From a checkpoint of a small transformer trained on Wikipedia.
Size: 14 layers, width 160, 5 heads of 32, MLP 640 GELU, vocabulary 1024, 4.56M parameters.
Architecture: LayerNorm before each block, tied embeddings.
Training: a variant of Adam for these matrices, 152M tokens, 9284 steps.
MLP neurons of a small language model. Each row is named by its layer, matrix (up: input weights) and neuron, and shows model dimensions 16-143. Each number is 50 + 10 x the weight over its row's rms, rounded and kept within 0 to 99.
After each neuron's rows, "fires on" lists the tokens most often at its 100 highest values on Wikipedia text that the model never trained on.

L11.up311:41 58 48 44 30 51 42 51 68 64 53 56 67 53 42 56 39 50 40 38 60 47 49 55 50 45 50 42 44 32 44 62 29 61 35 55 40 50 38 46 60 40 49 42 46 34 64 47 35 30 49 40 38 53 38 46 44 36 41 54 48 50 43 64 64 53 34 58 52 38 36 48 51 48 64 68 59 49 57 41 43 53 58 63 47 58 53 58 52 66 61 49 41 51 39 43 52 50 54 70 49 60 46 68 73 59 57 51 44 70 58 45 49 41 38 43 55 45 54 66 48 56 45 41 61 28 57 21
fires on: "ce", " al", ".", " d", " f", "l"

L4.up33:41 46 41 63 54 40 36 69 55 78 54 49 50 41 42 36 51 44 37 50 49 53 49 41 52 60 53 48 56 60 30 54 49 48 57 48 54 37 44 58 56 56 54 51 53 45 48 43 45 59 44 52 54 46 60 49 65 45 44 35 65 50 53 64 38 45 59 42 54 53 51 55 49 55 47 67 54 36 51 50 47 45 41 80 55 70 55 35 50 59 47 42 51 52 60 38 40 53 50 43 54 42 45 40 41 57 50 63 54 65 42 48 57 54 37 77 36 41 34 45 51 64 45 40 48 45 41 51
fires on: " and", " is", " him", "w", "amp", "ow"

L3.up369:50 58 42 54 46 43 60 48 43 48 40 58 61 60 53 50 59 49 55 38 46 26 56 62 49 47 63 78 36 62 44 49 46 38 39 51 48 62 32 32 45 53 65 39 43 54 45 48 46 45 45 56 40 44 46 52 65 49 53 61 36 45 41 45 61 47 51 63 43 47 53 50 65 53 65 46 57 28 56 60 64 68 58 69 54 60 52 41 48 47 58 51 43 60 53 24 59 63 42 57 31 61 47 52 48 57 56 46 41 31 56 64 49 42 31 25 67 43 53 41 38 24 49 47 49 39 51 60
fires on: "s", "et", "es", "em", "x", "les"

L7.up448:48 63 41 63 29 71 54 60 49 45 46 52 61 56 50 56 52 63 53 49 33 33 53 49 46 48 44 41 70 30 55 49 43 49 64 57 80 56 54 48 43 49 55 64 38 57 53 63 49 43 38 50 47 57 24 60 53 64 41 58 49 46 51 43 64 50 61 43 38 50 48 55 41 52 35 35 62 58 45 65 42 38 65 61 25 46 69 64 59 40 47 42 56 48 39 38 45 43 47 53 63 43 58 36 68 36 65 68 49 59 59 46 54 56 51 47 55 72 33 45 44 64 53 41 54 54 60 46
fires on: "e", "s", "ing", "ra", "ance"

L4.up515:47 40 49 34 49 53 42 50 50 51 62 46 45 56 61 46 47 69 35 34 46 65 60 61 41 42 53 52 50 53 34 55 49 49 39 51 51 45 55 67 45 55 47 36 74 58 42 48 35 47 42 57 65 45 51 51 42 55 47 35 55 35 47 63 40 68 44 45 55 43 39 51 47 40 51 54 51 42 71 50 50 49 51 44 58 35 43 62 57 64 54 58 55 54 55 60 38 68 60 59 40 41 54 55 59 49 52 42 43 49 51 61 47 60 49 35 38 41 47 55 52 34 50 38 42 63 54 09
fires on: " per", " med", " sc", " man", " act"

L7.up618:38 68 57 60 37 67 40 47 53 42 62 50 58 48 50 66 43 36 70 50 53 54 59 42 61 58 56 47 57 41 55 63 48 53 65 56 46 36 46 57 51 38 59 46 63 37 41 53 48 27 55 52 31 46 66 64 53 47 56 50 53 52 47 55 56 42 70 56 46 46 32 45 52 36 53 41 58 51 49 32 42 53 50 29 38 59 38 58 46 55 44 51 49 45 46 45 38 28 35 54 58 57 51 54 56 63 65 43 55 56 45 36 50 58 61 67 60 59 37 52 54 53 57 44 63 60 40 48
fires on: "l", "s", "t", "or", "ers", "ch"

L6.up147:48 56 51 53 45 40 46 54 42 65 46 54 54 55 39 52 58 35 59 45 28 38 32 60 51 29 54 48 45 45 55 49 52 58 51 52 54 58 42 55 46 62 29 86 52 49 58 68 45 43 53 53 71 58 47 37 57 51 36 43 56 51 49 27 49 51 40 50 53 56 51 41 48 51 54 46 46 49 52 42 57 39 47 36 40 49 45 58 49 44 56 48 39 49 68 50 48 61 57 45 45 22 47 41 48 72 41 53 51 56 56 51 59 75 30 43 61 65 47 53 63 52 43 49 48 42 66 77
fires on: "ir", "ad", "r", "t", "R"

L4.up613:42 52 58 75 59 53 41 56 45 53 39 50 44 58 41 47 49 55 59 41 54 43 59 39 40 30 37 63 58 56 68 52 38 57 64 65 59 39 41 50 37 63 41 59 44 30 49 50 59 34 51 41 61 59 61 54 48 46 55 46 56 47 45 49 46 45 53 44 45 49 52 39 27 54 45 47 54 46 47 64 68 56 49 58 20 37 52 59 60 49 39 45 50 64 44 23 72 40 63 48 66 47 51 60 55 33 38 57 40 53 47 42 40 82 43 39 60 64 55 38 54 48 52 58 50 54 36 63
fires on: "\n", " |\n", "\n\n", ")\n"

L11.up583:52 25 56 51 48 46 41 39 41 56 46 75 50 31 46 59 45 61 55 49 34 44 45 72 51 47 46 61 51 69 56 48 50 51 53 47 39 62 48 59 64 32 53 61 38 47 44 42 38 49 40 45 48 63 74 53 50 54 50 60 43 45 53 39 45 47 59 52 39 42 64 36 65 52 51 39 59 37 69 36 48 51 32 53 47 50 60 34 68 46 48 52 45 64 63 58 42 56 54 55 72 41 56 58 59 51 65 29 45 65 35 56 48 46 33 47 56 49 60 51 51 46 53 51 55 67 63 25
fires on: " M", "M"

L4.up121:58 54 35 59 48 57 56 54 41 49 45 46 48 35 51 57 53 60 56 53 46 27 52 50 37 27 40 54 53 44 52 31 49 72 39 44 53 49 48 52 48 60 83 50 71 53 55 63 56 43 29 47 62 67 51 64 35 42 55 40 48 45 54 34 75 50 43 51 45 37 58 43 50 40 43 37 47 64 49 59 55 69 41 44 27 48 54 77 59 55 55 37 57 54 34 38 59 58 52 57 45 49 40 49 51 41 38 54 51 46 47 47 59 65 52 39 60 46 61 38 59 39 59 50 39 53 50 40
fires on: " ex", " cons", "x", "==", " res"

L6.up81:44 59 58 36 33 50 43 61 42 26 58 43 47 66 49 40 66 62 59 47 45 55 56 49 59 52 51 58 44 58 55 58 58 47 49 54 49 64 49 66 46 61 47 30 43 61 42 60 46 35 44 43 55 67 55 43 29 57 47 40 59 36 48 56 64 38 38 51 47 40 45 45 50 50 43 63 53 41 68 44 53 53 47 41 58 48 67 50 57 55 40 48 56 54 64 42 49 56 38 58 55 42 42 63 53 48 47 50 56 45 44 68 53 69 43 36 46 43 31 37 54 21 51 38 46 48 43 43
fires on: "b", " med", "pl", " sc", " b"

L9.up388:46 41 44 46 62 55 46 45 56 49 44 52 60 46 34 42 58 35 41 50 57 42 44 56 43 39 43 58 60 50 44 47 35 51 50 59 53 22 41 59 39 41 36 59 49 22 49 54 53 42 55 44 51 55 58 46 53 40 60 54 42 41 46 75 55 55 55 52 43 52 48 32 34 60 43 58 67 46 53 22 56 60 50 52 47 49 50 48 68 67 46 54 49 71 43 26 58 39 48 49 51 51 50 67 64 58 48 47 34 53 58 52 43 44 58 53 57 61 46 58 52 48 44 43 51 43 52 64
fires on: "\n", ")\n", ".\n"

L7.up433:46 54 58 43 42 57 57 67 44 54 65 52 58 41 57 67 52 79 56 49 37 44 41 53 45 59 54 46 54 45 30 35 52 42 53 55 85 53 60 63 65 42 52 32 60 44 43 49 39 62 36 42 56 46 39 37 46 68 37 75 57 51 44 40 65 63 39 47 33 56 52 53 60 30 57 60 45 57 43 48 74 35 55 60 46 46 44 49 73 58 51 49 55 65 60 56 50 34 37 57 62 49 43 66 44 44 33 53 28 52 52 50 27 41 44 59 61 39 42 47 62 56 46 51 45 57 46 47
fires on: "'", "c", " c", "5", " a", "C"

L4.up530:70 48 56 60 32 37 46 46 33 48 54 71 38 36 49 62 54 51 52 37 50 18 44 49 62 39 70 60 51 52 34 47 55 49 49 53 87 48 55 60 51 35 51 58 59 41 52 56 37 69 37 44 55 47 50 61 56 50 46 76 56 33 63 59 57 42 46 47 44 47 53 42 49 31 71 66 43 63 48 44 48 49 67 52 58 53 57 38 44 64 30 45 39 52 45 49 42 40 41 46 59 47 48 56 53 61 61 40 41 51 56 50 36 48 42 54 33 60 44 47 66 58 39 63 52 45 56 56
fires on: " T", " W", " K", " t", " D", " B"

L10.up522:51 42 44 62 34 59 43 45 59 47 57 40 60 54 48 43 64 61 55 52 51 44 62 53 51 52 54 58 63 48 36 40 49 50 46 50 57 37 69 45 66 45 58 23 35 33 47 49 66 52 30 53 45 37 63 41 45 36 48 59 50 61 62 61 35 40 34 53 46 36 41 55 37 38 63 59 59 53 39 38 43 70 42 51 38 59 47 62 59 38 51 38 63 56 50 58 54 42 43 37 48 36 57 58 49 52 70 50 58 52 34 46 48 41 64 45 56 34 54 31 73 64 55 77 55 41 46 41
fires on: " |", "ol", "ul", "el", "g", "al"

L9.up107:48 57 64 73 48 60 33 47 51 57 35 53 39 41 51 41 41 50 61 50 41 40 60 55 28 63 28 60 42 62 50 51 47 44 54 42 64 59 38 49 69 33 45 47 44 51 46 39 51 43 49 50 62 55 44 49 61 58 26 48 47 35 43 62 35 44 46 40 52 60 55 52 62 78 45 52 69 53 52 49 48 45 52 74 62 41 48 53 46 44 40 54 46 45 46 52 63 54 64 47 55 38 52 48 66 59 28 51 32 54 48 61 35 56 43 42 50 41 56 49 72 46 42 53 60 58 32 51
fires on: "ick", "ard", "art", "ious", "ow", "ld"

L4.up225:52 29 41 72 57 45 44 46 37 61 54 55 45 35 62 46 55 63 31 35 47 46 64 67 67 36 43 51 52 57 23 32 57 44 41 39 65 45 50 55 41 60 77 48 63 50 60 43 47 47 44 49 58 50 52 56 68 51 45 47 58 39 49 39 40 48 57 52 49 54 48 48 54 49 44 49 59 44 62 51 36 62 45 57 45 54 57 66 53 50 48 60 62 53 42 27 49 59 50 63 33 48 45 43 44 64 58 41 43 46 53 47 58 49 42 40 41 35 57 36 31 33 44 57 49 42 28 49
fires on: " comp", " app", " com", " ex"

L9.up429:58 59 55 59 54 60 56 58 54 42 54 40 50 35 57 42 44 68 41 50 50 32 62 52 36 43 38 62 47 58 39 33 42 58 66 54 55 64 41 35 46 40 45 58 42 41 54 49 51 40 44 44 49 55 41 61 70 69 33 41 66 38 50 48 45 40 45 34 55 48 35 44 57 48 41 43 43 70 38 69 54 70 55 61 41 60 41 56 63 48 41 22 58 43 53 53 49 50 61 51 57 57 52 46 67 40 31 51 53 55 29 60 33 63 31 54 58 58 53 44 55 52 54 53 61 50 57 50
fires on: "ag", "ab", "qu", "m", "od", "eng"

L7.up60:41 36 59 51 43 46 47 52 48 58 51 55 54 54 43 66 51 62 40 60 53 44 55 44 49 50 59 61 53 28 45 49 42 41 48 62 40 65 44 53 53 56 61 25 46 33 49 55 45 45 37 49 32 43 45 46 40 50 39 55 61 69 41 61 74 68 42 60 47 46 58 45 63 59 38 57 50 57 46 43 60 55 54 61 31 43 32 58 75 54 51 65 45 72 59 52 61 45 62 53 61 50 49 50 56 53 34 65 44 45 44 42 32 48 36 30 41 40 55 48 62 44 39 46 41 41 58 42
fires on: " the", " a", "20", "le", "'"

L11.up296:45 62 51 64 56 45 47 52 64 46 42 60 60 54 60 51 50 52 59 44 36 51 29 54 55 43 61 47 63 56 56 39 46 57 44 54 44 43 14 53 56 49 69 46 46 60 66 50 35 42 46 36 36 68 59 52 61 40 55 58 44 39 48 59 47 48 56 40 55 32 53 47 62 34 52 67 58 47 53 45 71 58 42 55 47 60 36 35 53 39 53 46 42 58 23 52 55 53 46 57 46 59 40 38 58 58 46 50 31 34 54 59 59 50 41 53 56 67 36 30 63 40 48 47 72 49 53 40
fires on: " Al", " of", "em", "x", "s"

L7.up230:46 49 41 52 59 47 31 52 36 49 42 54 47 56 36 36 58 47 57 45 55 63 58 68 41 52 48 50 61 61 44 57 36 48 50 62 65 28 46 63 51 54 53 44 37 31 55 49 62 61 57 46 54 65 50 65 35 52 59 61 70 53 41 80 38 47 55 57 31 46 46 43 53 52 62 52 57 46 51 55 42 60 59 53 41 42 46 25 69 60 41 57 52 66 44 48 66 27 58 50 62 38 34 49 42 40 25 47 41 46 52 56 27 60 59 61 38 47 46 37 49 48 45 34 42 46 47 52
fires on: "\n", "20"

L10.up362:64 54 70 57 53 64 38 61 57 35 62 53 43 42 36 49 52 49 29 50 56 41 40 56 48 38 48 67 56 48 51 53 30 35 41 46 43 43 53 47 35 60 43 52 37 36 51 50 41 65 51 46 48 59 50 59 55 50 55 62 41 40 51 60 51 46 41 62 54 53 47 35 35 69 42 62 60 63 60 32 57 72 69 57 51 46 52 46 51 54 29 54 35 66 37 36 49 47 49 54 61 52 52 57 66 61 62 60 19 61 46 46 49 58 53 32 44 55 34 52 63 62 31 50 40 62 56 54
fires on: " |\n", "\n", ")\n", " =\n\n", " \""

L4.up451:31 45 53 66 50 52 34 58 50 52 32 54 37 35 42 66 36 46 51 56 46 30 40 44 41 50 32 66 58 55 30 35 48 59 56 66 64 38 43 50 48 31 52 61 54 57 43 44 62 49 31 33 60 51 42 50 55 57 46 54 51 38 54 50 50 57 54 40 50 51 52 52 52 38 29 43 48 49 38 65 87 47 57 60 53 37 41 56 66 53 59 37 40 57 50 59 48 36 64 36 52 43 54 37 49 35 33 57 46 65 44 60 49 49 48 47 64 48 42 44 72 62 53 47 55 61 52 55
fires on: "ation", "===", "ision", "ion", " t", " us"

L10.up87:50 34 53 52 38 51 58 52 51 60 56 44 49 36 50 39 45 65 43 54 46 42 74 52 49 55 41 63 50 60 36 40 45 48 58 56 61 48 52 53 52 57 61 52 38 39 56 49 54 37 42 34 57 49 55 62 69 48 37 42 54 45 45 42 41 31 40 52 33 39 43 47 47 49 55 41 59 62 36 67 60 65 54 57 33 60 56 57 48 34 26 38 52 55 53 53 42 33 55 49 50 48 49 52 67 52 35 40 57 61 47 51 46 61 27 50 40 61 44 44 63 30 46 50 54 37 60 46
fires on: "ab", "emb", "if", "rib", "qu", "or"

L11.up10:62 24 53 50 29 54 45 60 54 67 53 55 64 40 59 54 57 45 41 41 51 42 45 52 53 37 43 56 57 57 68 57 42 59 63 42 31 28 39 50 61 36 54 63 50 53 52 55 30 45 53 47 55 38 30 68 57 47 61 60 55 42 48 41 56 33 43 49 57 44 48 52 33 57 47 33 66 46 55 53 47 44 60 44 50 55 54 29 60 56 32 42 47 74 45 40 44 74 56 52 55 40 32 49 31 59 53 49 53 44 49 42 41 56 49 39 34 64 37 49 51 34 55 45 54 42 54 61
fires on: "al", " m", "h", "il"

L10.up156:56 50 69 60 66 55 50 58 72 35 57 36 52 55 42 59 64 52 45 47 43 53 82 42 55 46 43 46 55 37 67 43 42 55 48 57 49 43 41 37 49 61 58 33 57 26 50 59 53 57 53 59 61 33 58 52 39 45 32 60 44 52 52 39 33 44 50 42 42 46 49 54 63 57 50 53 52 58 47 40 66 51 46 55 65 57 58 47 57 39 32 27 44 45 50 40 52 51 44 51 58 47 42 42 39 47 42 60 46 59 30 46 47 45 55 55 52 50 54 18 61 45 60 63 50 56 33 30
fires on: "om", "ang", "al", "all", "b", "ip"

L10.up273:49 44 23 48 52 59 44 52 55 48 58 53 68 66 37 54 43 36 41 46 35 51 55 58 33 39 35 48 47 40 68 57 33 57 54 29 47 50 44 50 35 44 41 56 46 48 65 63 37 46 59 39 59 51 31 50 56 54 48 47 52 44 51 66 38 61 52 39 61 55 44 61 30 38 44 60 65 44 54 53 58 46 51 54 42 52 58 30 56 53 42 36 52 71 45 30 74 65 57 54 53 49 42 40 34 38 44 52 46 57 45 68 51 46 46 44 42 33 45 56 62 39 55 57 64 33 59 54
fires on: "ral", "il", "al", " other", "ong", " |"

L3.up142:62 35 37 46 46 43 58 49 37 55 61 70 66 34 41 58 49 55 69 37 46 44 45 67 40 37 37 35 45 45 59 42 51 49 53 51 49 39 53 53 58 33 51 43 71 50 48 53 40 49 30 58 52 47 48 72 50 52 44 64 59 43 65 48 63 46 64 48 51 55 52 41 38 37 56 48 54 45 46 36 49 34 60 44 47 39 55 40 51 48 27 45 42 47 47 52 63 20 29 54 66 42 55 59 47 63 67 39 46 68 57 44 41 51 40 75 53 56 53 35 59 60 52 64 46 65 61 51
fires on: " M", " ", " D", " B", " m", " E"

L6.up428:56 47 43 61 44 45 49 50 44 45 41 49 40 55 47 65 49 51 57 54 34 58 46 48 46 24 51 49 49 56 57 61 51 72 46 54 55 64 41 47 44 42 37 74 51 28 68 57 38 58 41 32 64 70 52 51 56 46 39 31 56 55 55 23 40 43 55 42 41 67 51 29 48 70 42 55 42 48 62 41 61 40 53 55 45 49 55 62 57 46 55 52 48 35 71 38 52 42 60 41 44 36 33 55 48 62 43 51 35 60 45 35 50 78 42 53 60 50 55 67 50 36 42 63 50 66 51 60
fires on: "s", "–", "ad", "ated", "R", "n"

L4.up301:50 41 63 68 64 49 47 59 42 69 44 48 44 47 61 45 39 50 48 65 44 51 41 35 38 70 51 58 44 62 45 34 54 46 68 53 58 46 46 53 51 44 49 61 45 57 31 53 58 44 56 58 52 65 60 55 65 46 44 44 39 24 47 45 48 33 57 38 44 45 45 51 46 41 35 40 57 50 53 72 66 59 54 72 40 62 39 59 61 51 42 47 60 56 58 48 60 51 43 48 53 44 44 38 46 36 22 61 52 71 43 37 57 66 48 58 45 66 47 42 46 58 45 50 53 59 42 55
fires on: "ation", "ing", "ion", "ions"

L6.up443:38 41 60 54 50 70 50 52 48 60 20 48 54 50 52 62 39 44 54 45 57 50 68 47 61 65 39 47 62 42 39 44 47 49 72 69 53 35 43 56 50 40 78 60 38 57 41 63 56 47 56 54 39 56 53 37 43 48 53 42 37 37 47 48 65 51 58 50 53 23 48 47 54 35 46 39 49 47 49 61 66 68 60 60 44 45 43 63 54 49 57 50 51 60 56 46 32 37 49 43 51 47 36 45 54 49 29 61 49 47 50 60 38 66 53 66 47 56 68 37 36 49 47 36 45 29 41 50
fires on: "ce", "ion", "re", "ation", "ver", "."

L11.up565:48 36 52 50 57 67 47 51 71 59 47 63 53 45 60 69 42 35 51 39 62 61 50 55 40 75 50 55 58 50 58 51 21 43 63 41 54 47 52 54 48 45 51 49 71 59 48 40 42 38 58 48 37 36 56 29 63 55 62 53 41 47 53 57 61 45 50 43 37 41 40 54 56 50 41 43 64 55 53 51 55 64 45 35 35 69 49 60 51 65 51 38 61 57 52 50 35 53 24 51 63 50 56 59 53 58 47 60 56 52 45 55 51 45 47 59 44 75 25 60 40 55 39 36 60 45 60 54
fires on: "ar", "l", "m", "re", "r", "t"

L4.up584:69 52 39 48 55 42 37 42 59 33 46 59 48 64 37 50 52 46 60 46 48 38 59 62 45 28 59 59 53 52 42 53 45 47 36 56 61 47 42 46 35 44 34 51 50 32 56 62 56 39 56 55 50 53 68 50 38 40 53 67 69 39 53 75 49 52 71 61 42 57 55 36 59 56 51 60 55 54 56 50 54 57 55 41 36 46 42 38 60 66 43 53 43 57 54 37 70 28 58 45 48 53 59 66 51 44 61 66 42 42 53 53 40 63 52 36 47 59 48 46 58 42 33 62 43 45 41 51
fires on: "\n", ")\n"

L4.up69:62 29 49 54 42 46 51 49 33 66 62 63 47 18 58 46 54 55 53 44 34 57 41 50 69 56 55 46 46 59 60 49 58 45 62 44 61 47 58 56 65 39 56 66 64 53 44 45 38 62 48 50 55 53 51 58 65 60 40 64 46 41 53 40 43 26 44 39 42 50 40 50 50 41 62 72 48 48 61 37 51 38 49 58 51 47 61 35 48 49 16 51 54 51 65 53 45 47 46 49 72 42 40 56 43 63 51 51 47 55 55 51 41 50 33 53 44 68 52 49 51 55 57 52 43 68 35 50
fires on: " B", " M", "B", " K", " W", " T"

L4.up248:61 41 51 69 49 41 30 51 45 61 64 46 49 29 37 62 55 56 65 33 54 39 51 43 62 44 35 45 53 44 58 53 55 51 53 61 62 42 42 56 41 60 61 63 42 42 51 55 43 38 48 44 46 52 52 60 44 53 48 45 62 47 53 57 55 42 58 45 55 56 50 46 28 29 48 51 47 67 58 26 63 60 51 53 41 47 42 31 44 44 34 42 50 40 62 55 57 39 60 46 46 23 47 48 45 47 51 71 47 41 54 46 45 72 35 41 59 56 49 36 55 44 54 58 56 73 26 60
fires on: " Count", " United", " St", " D", " "

L9.up116:49 49 48 60 51 42 29 37 36 59 30 62 43 52 42 46 35 54 40 45 52 36 58 52 54 48 54 44 53 50 31 39 40 48 54 65 63 23 36 65 49 52 51 42 32 51 68 51 45 45 42 59 62 62 59 39 45 49 58 45 67 49 47 79 51 59 55 47 46 50 45 26 36 35 55 42 54 45 76 37 59 58 56 47 40 52 36 48 53 58 47 56 43 48 47 37 66 36 54 57 51 52 32 64 56 55 55 47 35 42 52 56 45 47 48 42 60 51 67 50 53 49 59 46 51 39 51 57
fires on: "\n", " |\n\n", " ex", ".\n", "\n\n"

L3.up496:47 45 55 41 49 61 47 52 42 52 65 57 43 58 35 59 47 70 58 52 49 57 54 46 46 34 46 48 52 40 49 38 44 58 37 59 52 54 57 70 53 51 43 55 69 50 65 48 51 55 44 39 56 45 54 54 47 58 44 51 42 32 51 38 61 45 50 45 55 30 31 34 40 52 56 39 52 44 56 37 50 64 47 42 30 44 63 75 54 42 55 42 57 46 42 54 37 59 54 62 63 59 55 66 59 38 48 34 50 48 56 28 69 59 55 40 56 72 53 50 64 39 52 40 63 44 65 29
fires on: " des", " res", " ex", " l", " med"

L10.up277:41 48 66 45 42 51 49 42 50 50 48 44 62 67 42 40 48 57 36 38 48 51 67 42 53 52 45 39 38 33 51 50 50 56 56 42 64 43 51 50 72 40 47 47 53 56 63 55 32 39 28 46 53 27 53 37 58 43 38 64 52 41 49 56 63 50 66 61 49 38 56 44 65 34 75 64 60 42 57 42 48 39 34 47 60 52 52 39 57 56 57 47 50 51 56 48 52 49 45 70 52 46 50 70 57 36 40 44 46 58 52 59 39 54 16 55 58 43 45 46 63 44 43 45 52 58 66 36
fires on: "l", ".", "en", "N", "us", "3"

L3.up248:56 26 38 59 47 43 54 53 42 36 52 66 58 35 47 58 51 56 57 23 44 30 55 55 72 45 49 56 49 41 66 60 50 51 68 48 44 63 43 41 45 51 49 54 57 43 43 49 31 34 39 55 49 48 37 55 71 47 30 58 53 50 48 47 48 40 46 59 46 56 49 26 44 29 52 50 49 57 45 34 61 51 60 53 68 50 51 42 48 45 34 33 53 54 43 31 51 35 39 55 61 55 51 63 52 55 53 57 37 58 51 48 38 56 45 52 67 41 37 29 60 57 56 55 47 59 52 52
fires on: " ", " R", " T", " S", " D"

L11.up130:51 25 47 37 40 33 51 62 54 44 43 53 47 58 35 48 61 43 49 58 63 48 55 57 45 42 26 58 44 53 38 51 58 39 61 49 53 57 57 44 54 45 48 47 44 40 40 45 48 42 60 40 58 67 60 52 58 54 58 51 45 61 46 50 60 51 46 61 42 54 55 23 59 49 52 64 51 58 52 47 44 65 49 48 38 57 52 58 49 57 37 48 62 60 62 42 55 48 47 45 58 68 44 68 62 60 59 65 57 47 22 54 59 70 52 70 42 48 51 43 66 36 49 56 45 44 52 46
fires on: "he", " O", "y", "ro", "b", " E"

L7.up174:37 48 31 67 48 43 37 45 54 49 51 58 53 53 49 64 72 56 45 43 39 67 59 48 57 52 33 62 52 52 46 67 53 37 29 48 44 61 48 62 59 61 46 35 34 50 56 74 47 54 49 50 44 38 60 62 48 61 53 35 39 50 53 48 51 38 62 54 51 50 22 53 48 47 72 41 54 29 61 43 42 73 51 63 49 37 46 49 65 44 63 26 49 44 44 43 56 66 47 42 30 50 49 65 57 37 52 63 46 45 38 58 48 60 51 46 51 38 58 47 42 36 36 46 59 34 52 43
fires on: "s", "es", "z", "ss", "in", "t"

L11.up585:59 30 71 66 51 46 55 40 57 51 44 62 53 48 54 46 56 64 41 44 44 47 43 57 49 37 33 55 58 56 41 52 46 64 62 41 30 52 40 55 57 42 53 64 47 50 53 72 26 59 29 49 39 52 58 44 68 65 39 42 32 38 41 44 64 45 49 56 45 36 44 57 59 64 49 44 58 56 50 40 53 50 45 43 51 61 62 35 46 42 35 39 39 59 31 34 42 37 66 46 47 52 50 39 56 55 68 52 51 66 47 51 56 57 33 66 36 40 44 48 54 52 31 52 47 54 64 46
fires on: " M", " m", "m"

L4.up545:45 45 46 50 49 53 52 51 41 44 69 54 53 34 41 56 41 76 30 46 48 58 44 60 52 54 49 53 48 57 31 37 43 51 45 45 34 27 59 59 48 46 62 49 61 62 45 41 42 53 43 49 57 49 44 59 64 40 48 52 56 35 51 50 44 50 48 44 46 43 36 53 41 50 27 32 62 51 56 39 54 52 43 53 47 49 55 41 46 59 53 37 32 67 59 50 43 73 66 53 35 50 56 43 56 66 61 40 42 53 44 63 56 41 43 55 48 33 48 45 63 51 49 32 53 53 50 37
fires on: " p", " comp", " f", " per", " com", " ex"

L7.up242:61 47 43 51 48 47 50 51 35 45 53 62 53 58 51 49 49 49 35 50 36 70 32 45 48 50 34 39 48 31 55 50 43 49 74 51 59 51 40 38 46 50 36 60 38 59 31 79 42 35 57 62 31 59 53 37 53 40 44 49 48 66 49 67 62 45 66 43 42 60 51 56 37 45 64 60 43 62 28 47 49 50 49 34 27 49 37 55 46 50 36 51 50 49 51 46 59 56 65 54 63 63 43 42 54 62 56 52 48 45 46 50 48 63 54 58 46 79 46 51 50 48 52 43 44 50 44 65
fires on: "in", "or", "i", "l", "s", "e"

L4.up299:30 66 42 60 50 53 58 49 62 42 36 53 50 43 45 57 48 49 77 54 62 54 42 49 46 41 43 48 50 64 65 46 44 43 50 22 58 54 39 37 47 54 43 37 53 49 42 68 51 40 71 50 52 59 61 47 51 45 46 59 43 38 58 52 50 36 49 61 52 44 55 57 43 34 58 33 47 39 59 44 44 35 54 55 31 67 43 57 48 68 45 45 60 43 59 44 61 51 42 51 68 30 42 45 45 49 50 58 56 32 45 53 35 75 43 52 27 54 53 58 55 52 40 68 55 45 38 64
fires on: "z", "\\", "ik", "ah", "ich", " Car"

L6.up593:40 48 47 61 38 60 48 59 46 58 42 53 51 40 63 43 50 57 48 42 49 45 40 50 39 47 46 48 63 27 53 45 45 50 41 53 81 59 44 56 41 59 70 54 42 57 52 62 46 66 42 56 35 64 40 60 48 53 38 44 48 47 55 47 72 39 62 48 49 55 68 49 37 59 60 80 58 51 40 57 49 49 50 34 20 41 48 62 65 37 21 51 42 48 56 55 62 40 61 50 50 64 46 56 48 51 39 54 51 61 46 44 45 47 71 60 50 60 55 50 55 52 34 50 38 68 52 51
fires on: "e", "in", "es", "s"

L6.up598:34 52 60 50 19 51 43 51 45 68 51 66 51 39 55 32 58 46 50 58 35 54 24 52 53 54 48 46 54 35 44 40 43 41 42 62 73 69 42 67 46 63 44 59 41 46 36 61 44 52 59 52 47 60 49 51 52 45 41 58 49 48 51 55 53 45 42 48 53 54 52 57 51 42 73 57 43 65 41 47 55 45 48 52 46 57 47 62 69 42 35 41 63 46 49 37 54 36 47 54 48 33 56 55 50 56 42 66 44 57 47 39 66 51 43 35 35 68 60 51 35 42 39 59 57 61 47 63
fires on: "es", "g", "e", "an", "id", " G"